{
  "tie_word_embeddings": false,
  "init_std_up": 0.0333,
  "decay_shape": "linear"
}
MLP neurons of a small language model. Each row is named by its layer, matrix (down: output weights) and neuron, and shows model dimensions 298-361. Each number is 50 + 12 x the weight over its row's rms, rounded and kept within 0 to 99. A neuron's up and down rows have the sign that makes its largest values positive.
A block is one neuron, or neurons of one layer that tend to fire together. After each block is what it responds to, as a language model described it from the Wikipedia text at the highest values.

L11.down107:45 48 46 55 56 40 60 66 24 20 56 48 66 56 60 32 45 55 39 46 50 65 44 37 49 74 42 48 43 49 58 49 35 61 78 60 67 54 55 37 56 33 32 37 58 54 42 41 46 53 43 64 56 36 61 67 38 28 63 46 39 76 70 35
L11.down350:42 43 58 57 66 48 55 55 40 40 43 50 60 48 48 34 63 54 53 40 50 51 20 49 75 33 58 46 50 57 36 29 70 54 61 29 47 58 49 57 63 52 54 59 57 40 67 56 58 64 58 36 48 41 31 33 47 41 61 54 58 81 39 59
L11.down414:47 54 33 57 53 43 72 34 31 43 13 52 50 20 51 71 53 61 42 57 45 37 73 54 42 31 43 46 52 43 50 65 59 35 64 52 72 54 59 41 58 63 60 49 60 67 58 50 51 53 61 50 26 60 45 45 26 47 42 37 67 70 55 60
L11.down623:41 28 52 52 31 43 42 59 53 48 41 43 46 62 79 61 43 51 52 60 50 52 59 28 37 70 67 44 65 54 43 50 52 58 55 47 49 61 66 42 59 40 54 68 64 64 33 37 39 31 50 56 50 44 48 48 44 39 44 43 68 50 54 48
Copular and passive verbs

L11.down531:29 60 45 39 46 43 58 63 58 54 28 44 59 52 43 56 49 33 51 36 58 42 36 54 55 64 83 56 44 36 56 50 51 73 35 48 49 42 58 51 60 47 28 42 42 60 62 43 48 56 50 73 84 45 47 55 46 49 43 56 45 53 48 55
L11.down875:35 47 41 39 33 60 24 58 17 60 57 47 41 35 28 49 53 61 37 50 29 53 45 21 49 51 47 45 76 50 50 42 23 61 52 37 50 65 53 64 71 77 59 51 52 66 59 57 62 30 45 37 34 54 71 49 38 72 62 56 59 48 59 47
L11.down920:43 59 66 33 60 74 49 54 33 35 54 50 55 47 55 68 37 50 43 38 53 50 64 44 61 36 60 62 62 64 59 58 55 57 56 48 55 49 55 42 42 52 42 42 47 47 69 67 57 54 44 38 57 51 57 74 40 76 68 37 51 41 36 51
L11.down946:54 59 56 56 30 65 48 58 38 70 50 29 48 50 53 62 37 48 61 52 59 48 60 36 35 66 50 57 49 71 47 55 56 48 39 62 45 69 55 61 81 60 36 66 54 49 51 51 37 64 37 23 64 51 66 60 32 91 67 38 38 73 45 38
Year in dates

L3.down988:73 55 49 53 58 37 56 57 66 28 62 57 36 63 46 49 86 44 51 53 31 42 57 47 63 28 53 41 49 24 67 51 23 51 44 49 24 33 39 63 38 56 53 62 55 57 32 43 48 62 71 49 39 47 57 55 43 40 41 52 52 58 48 50
Four-digit year tokens

L3.down546:28 40 49 54 61 36 59 67 45 51 49 61 34 44 47 42 59 54 60 49 39 62 57 39 49 46 55 46 39 35 31 87 76 62 53 51 28 53 51 52 53 51 53 62 61 54 32 61 49 67 56 37 37 42 50 55 57 63 69 59 52 67 48 17
Clause-ending semicolons

L4.down33:48 51 53 45 45 76 53 45 66 43 64 46 51 54 48 65 47 34 32 49 57 71 58 51 44 59 43 73 61 62 64 53 55 47 53 46 54 48 58 34 55 65 52 69 48 49 51 84 57 64 45 40 52 49 42 40 51 56 66 51 52 54 56 35
L4.down50:54 51 69 46 34 47 50 62 57 53 66 44 79 50 56 47 50 40 55 50 49 56 47 65 38 43 39 57 58 79 53 41 68 58 69 45 57 49 62 42 47 26 55 59 27 52 62 56 48 25 54 52 71 38 35 51 44 55 47 38 68 57 53 50
L4.down79:57 32 48 43 45 63 55 62 26 53 42 44 47 60 45 40 49 35 41 60 43 57 58 52 49 52 46 76 44 44 60 73 27 35 43 54 55 55 53 60 37 52 60 37 64 49 46 46 53 39 55 51 34 67 63 28 65 70 33 71 64 35 48 33
L4.down102:53 41 59 46 39 52 60 58 66 53 40 49 53 65 59 56 45 44 29 63 61 39 38 79 64 61 57 27 83 75 51 23 61 36 60 65 52 72 46 28 64 41 63 54 52 47 43 45 36 56 60 53 58 48 63 44 37 68 37 56 43 72 47 58
L4.down110:45 68 52 57 57 53 68 39 45 68 36 61 50 70 49 48 57 46 51 43 57 66 61 62 38 38 52 48 64 42 51 37 49 63 46 61 75 41 64 31 57 62 56 55 60 70 48 39 49 36 46 58 44 47 36 74 72 78 40 63 53 34 50 53
L4.down208:59 52 43 59 49 29 52 28 51 56 35 57 30 62 54 25 47 57 56 50 27 64 43 51 29 44 34 70 33 47 72 45 65 53 41 58 43 36 54 74 29 47 41 39 49 47 33 50 46 51 27 45 53 55 69 51 57 57 47 48 54 59 61 62
L4.down269:53 23 28 57 51 66 75 60 63 57 34 49 45 33 40 45 48 35 55 64 40 39 67 53 37 44 59 47 48 63 47 71 55 57 58 39 65 56 51 42 37 35 20 54 30 47 54 73 53 59 31 55 50 41 23 44 50 48 43 50 63 48 51 50
L4.down315:35 44 47 25 41 28 61 39 41 74 47 37 36 43 44 51 57 26 46 58 48 54 50 40 53 54 57 61 71 59 47 47 56 50 52 34 65 52 46 46 44 45 57 43 63 35 41 50 73 51 41 58 42 38 47 58 55 49 36 74 37 34 46 40
L4.down386:56 38 55 30 31 50 65 57 55 66 40 65 62 58 57 60 53 53 59 45 53 61 56 35 63 45 82 45 42 36 48 40 48 64 71 56 39 45 46 46 29 50 62 57 56 38 64 59 18 43 35 41 49 52 40 63 27 27 45 60 23 45 51 54
L4.down409:66 40 44 43 48 41 52 43 31 48 42 28 49 54 73 45 55 62 53 58 56 45 48 59 31 51 48 49 67 54 77 34 45 61 57 38 62 57 40 46 35 43 65 33 46 46 30 52 32 45 76 65 39 57 68 35 55 43 60 58 54 58 37 45
L4.down486:62 24 39 55 73 30 47 57 46 41 40 69 51 29 49 32 39 36 39 54 62 68 50 40 63 73 48 50 56 45 49 69 51 65 64 51 38 66 52 48 59 36 56 53 61 75 40 64 68 26 40 55 31 50 56 73 50 40 67 56 40 66 21 59
L4.down552:45 39 39 66 51 51 28 42 46 47 49 46 65 64 67 75 46 31 54 78 45 55 49 27 65 38 35 50 54 44 53 59 45 64 54 28 60 62 56 61 27 61 35 62 28 59 43 39 59 59 57 65 48 31 37 60 48 47 43 73 52 71 64 53
L4.down679:48 30 71 43 29 69 38 26 50 56 31 34 24 64 63 62 45 31 27 44 46 44 54 39 72 58 41 58 62 38 43 54 39 39 56 33 56 57 42 51 53 29 52 51 69 57 47 55 58 45 59 45 66 59 46 53 49 56 71 58 48 52 44 44
L4.down817:43 39 49 60 32 51 58 49 48 55 38 32 60 38 47 48 57 48 51 47 48 58 61 64 58 60 50 46 50 51 38 64 70 64 74 57 48 48 57 52 47 65 55 58 47 36 51 46 56 42 61 33 41 57 44 44 58 37 54 50 39 40 53 42
L4.down899:37 51 49 54 66 52 62 54 72 54 60 55 52 45 55 66 46 54 56 29 75 55 61 53 71 43 64 56 50 86 39 28 50 54 48 58 56 70 38 34 52 52 52 49 54 53 50 54 51 34 34 28 47 43 46 62 61 46 53 58 55 27 28 57
L4.down999:47 45 63 56 38 64 35 44 42 78 52 54 46 55 33 37 29 35 38 50 64 63 58 30 29 41 63 58 56 60 29 55 63 64 50 62 66 57 50 30 28 76 59 61 56 61 61 30 48 33 37 64 59 41 48 27 35 64 26 43 20 63 60 54
Verb after clause subject

L4.down60:42 52 44 65 43 50 41 57 44 32 48 50 57 52 61 36 41 58 44 64 55 48 46 50 42 48 69 69 35 37 69 60 38 50 67 58 51 73 68 49 47 56 47 47 58 57 55 43 45 39 55 52 58 76 21 68 45 65 53 61 51 50 45 36
L4.down131:47 43 56 40 36 57 38 37 46 32 51 30 63 72 52 66 70 54 66 52 55 43 37 65 62 41 49 63 66 34 64 60 30 55 64 47 61 68 56 46 45 51 56 43 55 41 52 73 49 43 69 54 64 45 43 70 69 47 49 53 64 55 34 40
L4.down267:34 60 52 34 67 63 52 59 50 40 55 54 56 40 65 49 54 62 49 45 55 49 54 51 61 27 46 38 54 40 48 58 20 54 61 55 64 74 53 46 57 53 35 38 41 35 51 52 38 65 55 48 50 78 72 66 48 57 43 78 59 59 55 65
L4.down310:42 54 49 57 60 58 61 53 39 30 53 68 46 38 49 37 71 47 79 45 49 60 39 25 63 43 32 50 50 60 48 47 43 48 52 61 55 71 32 47 46 55 42 49 50 51 63 48 65 68 41 62 59 68 37 37 49 54 43 74 50 50 47 58
L4.down326:55 33 23 52 54 41 47 43 45 37 51 57 51 56 53 42 60 44 61 64 46 28 56 31 50 49 69 47 52 58 43 54 57 56 52 48 53 51 48 42 50 37 40 70 52 58 66 24 41 62 64 57 41 56 57 77 59 48 45 70 51 56 60 46
L4.down364:50 38 65 44 51 38 40 49 49 27 68 66 60 59 67 72 53 36 59 58 56 56 68 43 68 58 54 40 51 53 57 64 10 46 43 19 46 49 55 42 57 50 51 70 52 44 56 56 37 51 34 64 48 47 43 72 31 52 32 40 47 78 50 44
L4.down377:56 28 50 60 46 66 79 28 55 48 49 57 63 49 74 61 62 42 54 53 73 59 42 41 51 29 54 40 37 50 62 42 62 35 78 36 70 53 36 56 46 35 42 60 45 57 43 64 46 74 47 48 59 43 56 48 57 81 48 63 37 29 50 52
L4.down408:64 30 24 37 70 40 44 54 40 37 54 34 63 46 49 51 53 47 70 62 60 28 42 64 44 48 43 51 43 46 51 68 26 46 49 60 43 65 51 56 34 38 47 45 67 42 64 91 54 38 39 67 41 55 47 56 48 49 58 38 58 55 45 52
L4.down649:78 47 25 49 58 68 59 41 58 45 68 41 61 34 51 68 52 51 40 60 31 58 46 59 59 43 55 53 56 48 41 59 33 47 23 49 48 57 68 68 48 64 42 49 48 57 60 50 35 43 36 37 55 33 58 66 43 65 57 34 70 72 49 40
L4.down702:52 54 35 39 33 68 47 65 30 54 44 55 69 45 34 52 48 40 78 56 35 37 42 33 53 51 56 44 38 54 60 44 41 52 54 47 55 49 50 55 45 47 50 34 34 68 60 66 32 46 36 68 36 75 46 58 31 49 54 43 49 42 49 73
L4.down957:53 63 54 38 56 47 55 42 52 54 34 30 28 50 29 49 63 55 55 63 61 61 46 45 56 56 68 36 63 47 52 42 38 38 54 35 50 40 49 54 46 60 59 27 35 50 59 43 51 60 42 60 64 66 51 45 48 48 64 71 30 49 44 46
L4.down990:67 64 66 40 50 79 48 54 73 60 58 18 46 76 51 51 40 67 63 39 60 48 58 56 49 50 51 53 57 38 56 54 36 47 44 51 36 55 53 53 62 38 46 55 37 34 41 36 37 49 69 52 53 44 19 51 70 62 37 38 52 51 61 72
L4.down1043:35 47 44 51 70 66 46 52 58 45 50 27 50 46 50 65 51 56 47 69 48 57 48 64 35 50 41 39 44 61 66 61 49 55 45 56 48 65 46 36 43 46 48 50 36 57 55 49 59 63 74 53 33 46 65 52 50 63 63 65 56 49 41 69
L4.down1065:76 56 58 45 46 43 39 52 66 72 22 38 53 43 41 35 49 30 71 60 46 36 47 41 55 53 56 58 37 45 54 32 56 45 49 49 57 28 52 34 67 39 64 46 43 71 30 46 45 69 44 62 48 54 41 52 34 40 77 52 70 54 73 57
L4.down1066:43 51 34 34 36 28 61 68 40 50 53 67 56 73 55 58 68 43 42 63 63 81 44 52 60 49 62 42 38 45 38 44 36 38 36 53 45 45 31 96 56 31 41 53 30 56 47 43 51 44 31 34 61 69 61 37 48 77 56 43 58 24 49 30
L4.down1159:52 45 57 36 51 50 52 49 60 56 50 36 60 54 31 45 62 57 38 50 63 76 39 66 42 72 69 61 52 28 74 47 51 51 71 57 48 47 55 41 38 77 55 51 41 45 54 55 65 43 43 44 61 57 39 37 55 43 56 65 49 34 66 51
Four-digit year tokens